From a checkpoint of a small transformer trained on Wikipedia: 4.82M parameters, normalized queries and keys.
MLP neurons of a small language model. Each row is named by its layer, matrix (gate and up: input weights) and neuron, and shows model dimensions 16-111. Each number is 50 + 12 x the weight over its row's rms, rounded and kept within 0 to 99. A neuron's up and down rows have the sign that makes its largest values positive.
After each neuron's rows, "fires after" lists the tokens most often just before its 100 highest values on Wikipedia text that the model never trained on. A number after a token or word is its count.

L4.gate308:30 63 46 42 47 77 44 57 64 66 44 52 49 50 55 48 42 37 59 47 36 71 53 70 43 28 35 45 37 68 51 45 50 45 47 70 49 43 61 63 40 41 39 55 41 61 31 59 52 43 72 65 57 34 32 49 49 58 38 52 53 60 47 50 27 75 41 53 50 59 44 48 36 54 28 57 52 55 83 64 71 49 51 35 76 47 53 36 44 55 59 46 45 45 54 42
L4.up308:24 59 32 28 62 62 59 76 51 63 49 57 43 50 52 40 44 52 68 53 37 60 55 70 57 52 40 56 43 56 37 60 52 47 65 66 46 50 43 54 53 35 45 45 45 47 38 64 59 35 59 51 54 41 57 32 72 67 29 48 46 78 43 48 18 66 39 29 54 49 51 60 53 43 47 36 63 68 66 53 62 58 58 42 60 50 48 54 41 59 41 56 38 66 67 49
fires after: " L" 11, " s" 11, " res" 8, " v" 8, "w" 6, " w" 6

L4.gate20:52 47 42 59 50 50 32 52 67 44 65 26 70 58 39 30 50 73 42 41 29 46 60 51 52 52 44 41 59 26 71 37 52 40 50 63 58 58 47 40 36 69 46 62 53 52 48 48 47 72 55 28 50 43 65 44 71 66 57 38 60 32 48 49 36 77 20 37 75 31 58 63 61 66 42 54 75 60 50 24 59 44 39 25 49 27 55 50 45 43 53 58 58 60 39 29
L4.up20:60 41 39 32 43 50 53 43 47 31 58 38 60 56 46 23 51 42 65 56 67 57 41 45 48 57 17 52 70 57 46 51 58 53 67 57 47 47 45 54 55 39 59 61 41 45 77 60 60 55 47 50 47 52 59 54 27 41 25 42 61 43 36 57 59 11 27 50 46 72 61 43 80 57 57 65 58 45 79 37 47 34 48 37 44 57 41 67 46 73 50 55 55 67 39 74
fires after: " P" 15, " p" 12, " s" 12, " sh" 11, "s" 10, " Y" 8

L4.gate210:66 47 61 66 39 47 60 54 48 50 60 55 44 49 46 70 24 56 25 34 43 39 38 48 40 39 41 79 54 24 54 38 27 36 30 62 55 36 48 46 72 62 52 58 70 54 80 62 52 39 55 49 38 46 29 34 72 41 42 38 51 56 76 45 63 44 43 60 51 41 51 54 78 42 59 43 52 51 50 33 56 70 53 46 24 41 69 62 30 76 59 37 57 51 58 32
L4.up210:62 31 46 36 42 47 73 55 47 38 47 33 54 38 64 66 39 44 39 66 56 52 32 41 41 37 34 34 45 40 51 42 47 43 37 54 59 43 47 57 54 51 34 44 38 32 61 61 45 31 44 60 49 43 56 60 58 56 44 31 50 64 49 38 48 42 21 40 32 69 47 68 57 30 48 21 57 47 72 47 46 61 66 22 28 65 77 57 66 40 75 73 52 59 46 52
fires after: " p" 35, " P" 29, "ra" 9, " Z" 7, " cons" 6, " h" 4

L3.gate359:44 62 27 48 33 50 40 50 64 58 63 50 64 61 60 61 52 56 48 56 41 37 53 61 43 37 47 45 27 46 64 38 43 45 25 55 49 41 42 64 19 45 63 33 32 41 66 59 57 47 48 58 59 50 53 50 62 54 57 65 59 51 64 41 51 37 12 59 44 41 51 76 63 50 55 51 68 52 53 30 49 45 42 52 57 57 47 69 43 48 60 56 54 31 49 53
L3.up359:50 54 31 37 25 49 44 74 71 66 43 44 59 48 63 54 76 45 37 55 29 48 41 56 40 29 47 42 43 54 51 37 36 52 62 40 58 47 65 39 43 59 37 36 48 56 39 75 73 30 66 51 43 57 46 67 64 72 37 55 39 35 54 46 45 70 30 48 40 38 24 45 79 40 39 47 65 47 46 27 35 49 46 67 54 54 40 50 58 44 47 70 39 44 45 67
fires after: " s" 22, " A" 18, " kn" 15, " G" 12, " g" 9

L4.gate509:50 45 62 46 45 46 53 27 48 60 59 31 55 36 40 51 89 64 51 30 56 63 52 76 64 56 58 58 59 28 44 34 40 71 35 44 41 64 61 41 43 57 58 76 46 61 78 45 26 50 57 39 46 50 52 48 81 54 45 52 48 68 46 69 55 45 57 58 58 60 37 36 51 45 59 47 54 50 47 36 57 50 47 40 44 56 58 48 64 62 57 39 59 53 56 50
L4.up509:43 63 38 28 32 51 49 50 57 46 51 56 39 50 46 58 63 26 52 66 48 76 61 62 59 85 44 60 41 33 37 57 62 59 51 57 36 63 46 48 65 68 62 74 60 58 56 54 41 61 46 66 55 43 25 45 46 60 30 61 23 36 39 53 45 72 45 62 49 44 42 42 32 31 43 73 44 54 60 68 49 56 53 46 53 70 53 55 22 47 42 63 49 54 36 58
fires after: " C" 23, " T" 15, " c" 11, " D" 9, " S" 7, "l" 5

L4.gate18:34 39 44 51 55 56 53 49 50 16 32 45 57 40 35 54 57 57 42 66 54 32 46 54 24 32 54 30 33 55 61 49 37 49 50 56 55 59 50 26 42 57 37 34 66 35 47 40 47 64 31 63 50 41 50 37 50 39 50 39 18 62 57 36 67 44 34 54 43 46 55 59 52 45 49 54 47 55 60 53 50 44 63 47 42 46 67 67 36 56 53 64 69 51 45 42
L4.up18:59 60 56 53 44 13 61 62 64 49 46 33 61 46 39 34 55 60 51 55 33 45 53 59 41 51 23 22 61 48 66 44 59 54 52 52 50 54 25 26 29 30 25 57 46 43 70 66 45 41 47 27 56 75 39 66 65 55 49 49 42 53 59 46 51 44 43 55 57 58 23 45 42 32 39 47 66 63 52 34 35 37 36 35 43 68 59 45 51 31 63 58 46 58 51 51
fires after: " P" 11, " H" 10, " h" 10, " cl" 9, " Sc" 9, " p" 6

L3.gate131:62 29 68 58 33 48 40 70 74 56 59 53 34 63 42 66 45 64 35 62 70 66 40 76 52 35 49 48 49 58 34 41 46 23 70 47 51 31 44 40 21 46 61 34 60 52 51 46 46 61 41 53 46 46 43 34 34 47 57 49 48 19 34 45 46 45 65 56 46 55 46 60 45 64 48 36 51 70 43 32 71 52 53 58 53 44 26 48 26 60 71 53 53 68 56 43
L3.up131:63 45 45 46 38 37 31 33 54 30 53 53 73 48 57 53 26 59 50 79 55 58 53 53 51 54 70 60 57 64 43 43 29 44 41 65 45 64 66 39 44 57 43 68 15 72 48 46 42 69 62 51 54 49 62 49 41 64 49 49 39 52 32 53 34 54 44 75 44 33 81 29 42 61 42 45 37 59 62 42 61 55 62 49 67 42 53 48 53 55 64 47 61 56 41 58
fires after: "ur" 17, " l" 10, " C" 8, " T" 7, "at" 7, " N" 6

L4.gate279:47 74 64 48 49 43 41 47 75 84 58 32 58 51 41 57 70 61 51 63 49 24 51 62 57 51 74 65 46 54 50 55 49 61 69 48 53 45 35 49 48 49 59 64 48 59 50 58 55 49 42 52 50 48 59 37 75 35 65 43 72 33 38 45 57 55 35 43 48 60 50 55 59 53 52 43 37 50 72 30 52 42 53 63 49 52 77 50 44 64 51 64 56 60 64 31
L4.up279:45 66 58 38 56 49 15 46 59 60 64 60 53 52 72 53 65 66 63 35 45 47 56 57 59 42 52 47 67 48 45 51 74 41 57 39 42 36 47 53 58 40 24 36 52 42 33 53 52 34 45 52 43 44 43 37 59 56 58 55 40 60 57 60 42 50 43 45 39 48 50 56 67 50 41 62 55 47 18 46 42 39 45 56 57 53 49 47 63 67 46 51 75 85 54 36
fires after: " s" 22, " S" 14, " B" 10, "k" 9, "am" 6, "ab" 5

L3.gate14:46 66 57 52 50 69 29 17 69 72 53 36 44 48 75 56 53 44 45 47 55 43 49 41 68 65 41 75 27 69 59 39 71 59 67 39 30 54 59 58 71 43 56 40 55 71 58 46 56 58 52 51 60 62 39 45 38 49 54 37 50 53 61 81 54 43 40 60 57 73 73 20 64 52 56 38 57 49 46 64 52 58 44 38 68 80 56 52 39 43 44 60 52 53 52 63
L3.up14:48 47 63 51 34 44 31 38 64 51 36 36 66 42 46 56 72 49 65 65 56 47 37 54 54 51 57 68 35 62 60 36 36 37 73 36 86 48 53 34 43 60 43 52 34 67 39 57 44 54 42 56 30 68 47 60 28 61 53 39 53 58 40 32 50 43 53 60 30 54 55 35 47 49 45 62 60 56 58 71 55 52 56 29 63 59 58 59 45 51 46 52 32 68 44 31
fires after: "c" 15, "ust" 8, "y" 7, " A" 7, " f" 7, "at" 6

L4.gate427:52 43 44 38 35 49 59 64 75 52 62 56 38 31 77 48 65 52 64 45 48 67 44 68 62 77 55 48 58 50 36 39 56 40 50 37 42 56 58 45 46 45 50 35 73 61 50 57 42 37 41 27 50 49 61 42 39 44 39 44 57 64 65 41 36 40 42 45 49 48 69 47 42 60 36 52 48 60 38 53 53 64 50 63 47 45 51 61 49 58 60 47 63 40 58 61
L4.up427:48 71 51 57 41 55 64 53 62 46 58 44 54 47 70 32 43 65 56 39 46 79 49 65 60 56 70 77 52 42 63 29 48 38 88 36 39 30 57 54 50 56 46 37 38 70 61 67 63 54 36 39 48 77 49 54 64 60 44 54 37 88 54 42 42 65 57 38 51 46 37 72 40 44 61 71 41 52 36 41 51 39 60 26 44 60 53 49 76 52 36 54 46 70 59 47
fires after: "c" 16, " t" 14, " f" 11, " F" 7, " T" 6

L4.gate330:52 58 56 40 60 69 22 48 55 67 44 52 53 42 58 43 63 50 44 38 54 51 48 66 59 60 55 60 36 45 44 39 56 45 47 30 53 74 46 50 71 35 50 67 67 50 54 50 51 47 34 61 77 48 33 47 75 73 56 52 74 55 47 49 55 60 31 47 39 55 48 62 44 42 58 30 37 51 53 41 55 53 39 28 64 38 34 45 42 61 47 56 49 45 51 54
L4.up330:44 61 59 51 34 48 40 45 61 59 50 44 80 23 51 41 59 46 42 51 50 50 53 56 48 43 29 46 30 36 38 30 45 69 58 41 58 36 46 63 60 60 35 52 65 52 40 74 56 57 68 56 60 55 51 42 79 40 48 38 43 48 57 54 33 63 38 38 38 42 44 49 37 77 47 67 46 68 47 49 71 46 31 53 47 32 32 56 64 36 55 39 50 51 43 69
fires after: " s" 29, " l" 12, " W" 10, " L" 9, " k" 7, " kn" 6

L4.gate460:51 48 58 58 57 47 71 41 34 47 52 49 55 47 54 59 68 68 32 41 42 44 62 61 40 57 72 44 56 25 65 44 57 28 61 40 48 41 45 55 34 49 62 65 40 64 73 61 30 54 57 51 38 49 49 64 51 45 33 37 60 52 45 54 32 40 49 55 27 31 38 53 42 76 65 39 60 57 58 48 47 38 44 67 47 66 42 56 58 22 59 42 61 46 93 45
L4.up460:67 62 46 39 43 57 53 49 26 45 42 56 66 75 56 49 73 54 46 27 61 47 41 75 36 54 52 58 54 32 66 51 45 35 59 61 39 54 59 46 46 64 40 42 50 45 46 47 44 56 45 48 36 75 50 55 63 34 38 38 60 51 33 45 61 59 52 39 60 53 45 35 65 61 44 63 62 56 70 55 69 39 57 53 43 56 36 39 63 38 50 55 64 38 50 43
fires after: " c" 22, " C" 8, "ig" 7, " dec" 5, "l" 4, " g" 4

L4.gate275:42 64 69 50 66 72 53 42 32 51 44 56 47 43 41 65 35 42 56 43 65 45 57 63 34 53 51 54 35 42 77 55 42 57 55 28 65 49 57 60 56 52 44 57 58 51 62 23 48 54 45 43 55 43 62 30 51 56 51 50 42 53 30 69 57 45 67 43 50 65 41 65 32 42 60 48 56 25 63 60 71 53 55 42 42 37 61 34 59 33 57 72 51 65 73 68
L4.up275:35 48 37 62 60 73 61 25 41 48 70 45 48 45 52 62 55 38 39 35 51 68 54 42 69 47 46 58 59 46 44 53 47 43 31 44 69 58 43 51 44 37 61 49 52 48 54 63 29 60 35 44 58 37 42 63 47 47 73 64 34 43 62 48 45 90 53 55 38 35 64 53 55 28 40 30 61 59 47 47 50 71 50 58 65 51 45 41 48 35 65 42 42 59 35 65
fires after: " Gr" 16, " J" 14, " Ad" 10, " c" 7, " Y" 6, " S" 6

L3.gate390:44 59 53 58 57 70 59 31 72 68 61 25 60 71 55 54 47 54 34 22 50 57 54 51 52 40 59 54 68 47 70 42 59 69 30 50 59 54 48 50 21 43 39 57 48 47 42 61 46 41 46 33 27 25 51 35 41 38 53 46 48 48 43 52 35 56 39 58 37 52 57 61 35 53 47 46 81 47 61 23 34 48 58 57 72 63 33 42 74 50 72 61 47 59 69 37
L3.up390:43 43 66 46 45 50 48 35 59 45 60 35 62 52 57 58 58 53 64 33 55 54 58 48 47 51 61 65 44 74 76 30 58 57 59 50 49 39 38 66 27 68 67 57 65 59 32 51 55 55 35 25 51 33 70 26 62 35 46 50 60 50 55 36 34 61 45 41 48 34 44 54 27 50 71 53 66 65 45 45 44 39 45 60 62 51 55 34 50 42 67 46 67 51 52 37
fires after: " S" 42, " s" 16, " or" 12, "ou" 4

L3.gate411:49 48 65 65 50 48 37 53 38 42 40 44 80 45 54 44 63 58 49 46 76 53 63 55 47 62 48 46 46 45 51 46 43 37 47 30 33 36 32 65 25 30 32 72 50 54 55 36 22 48 60 38 60 50 40 40 39 35 52 44 69 49 45 50 42 47 56 59 45 61 47 36 40 64 39 43 52 74 52 36 59 63 47 44 54 62 42 59 27 57 71 51 24 63 65 47
L3.up411:41 65 48 62 71 91 42 53 43 47 67 15 50 54 48 42 63 53 54 63 63 68 52 38 51 53 44 39 47 36 48 57 49 76 46 49 47 59 55 57 40 34 53 68 37 58 80 50 23 57 43 68 57 44 41 64 47 56 42 26 51 55 20 44 55 55 58 53 58 45 60 46 58 46 61 55 55 64 65 58 67 59 45 44 48 58 33 46 45 32 66 60 40 63 34 62
fires after: " D" 17, " C" 14, " T" 7, " L" 6, " N" 6, " Pr" 5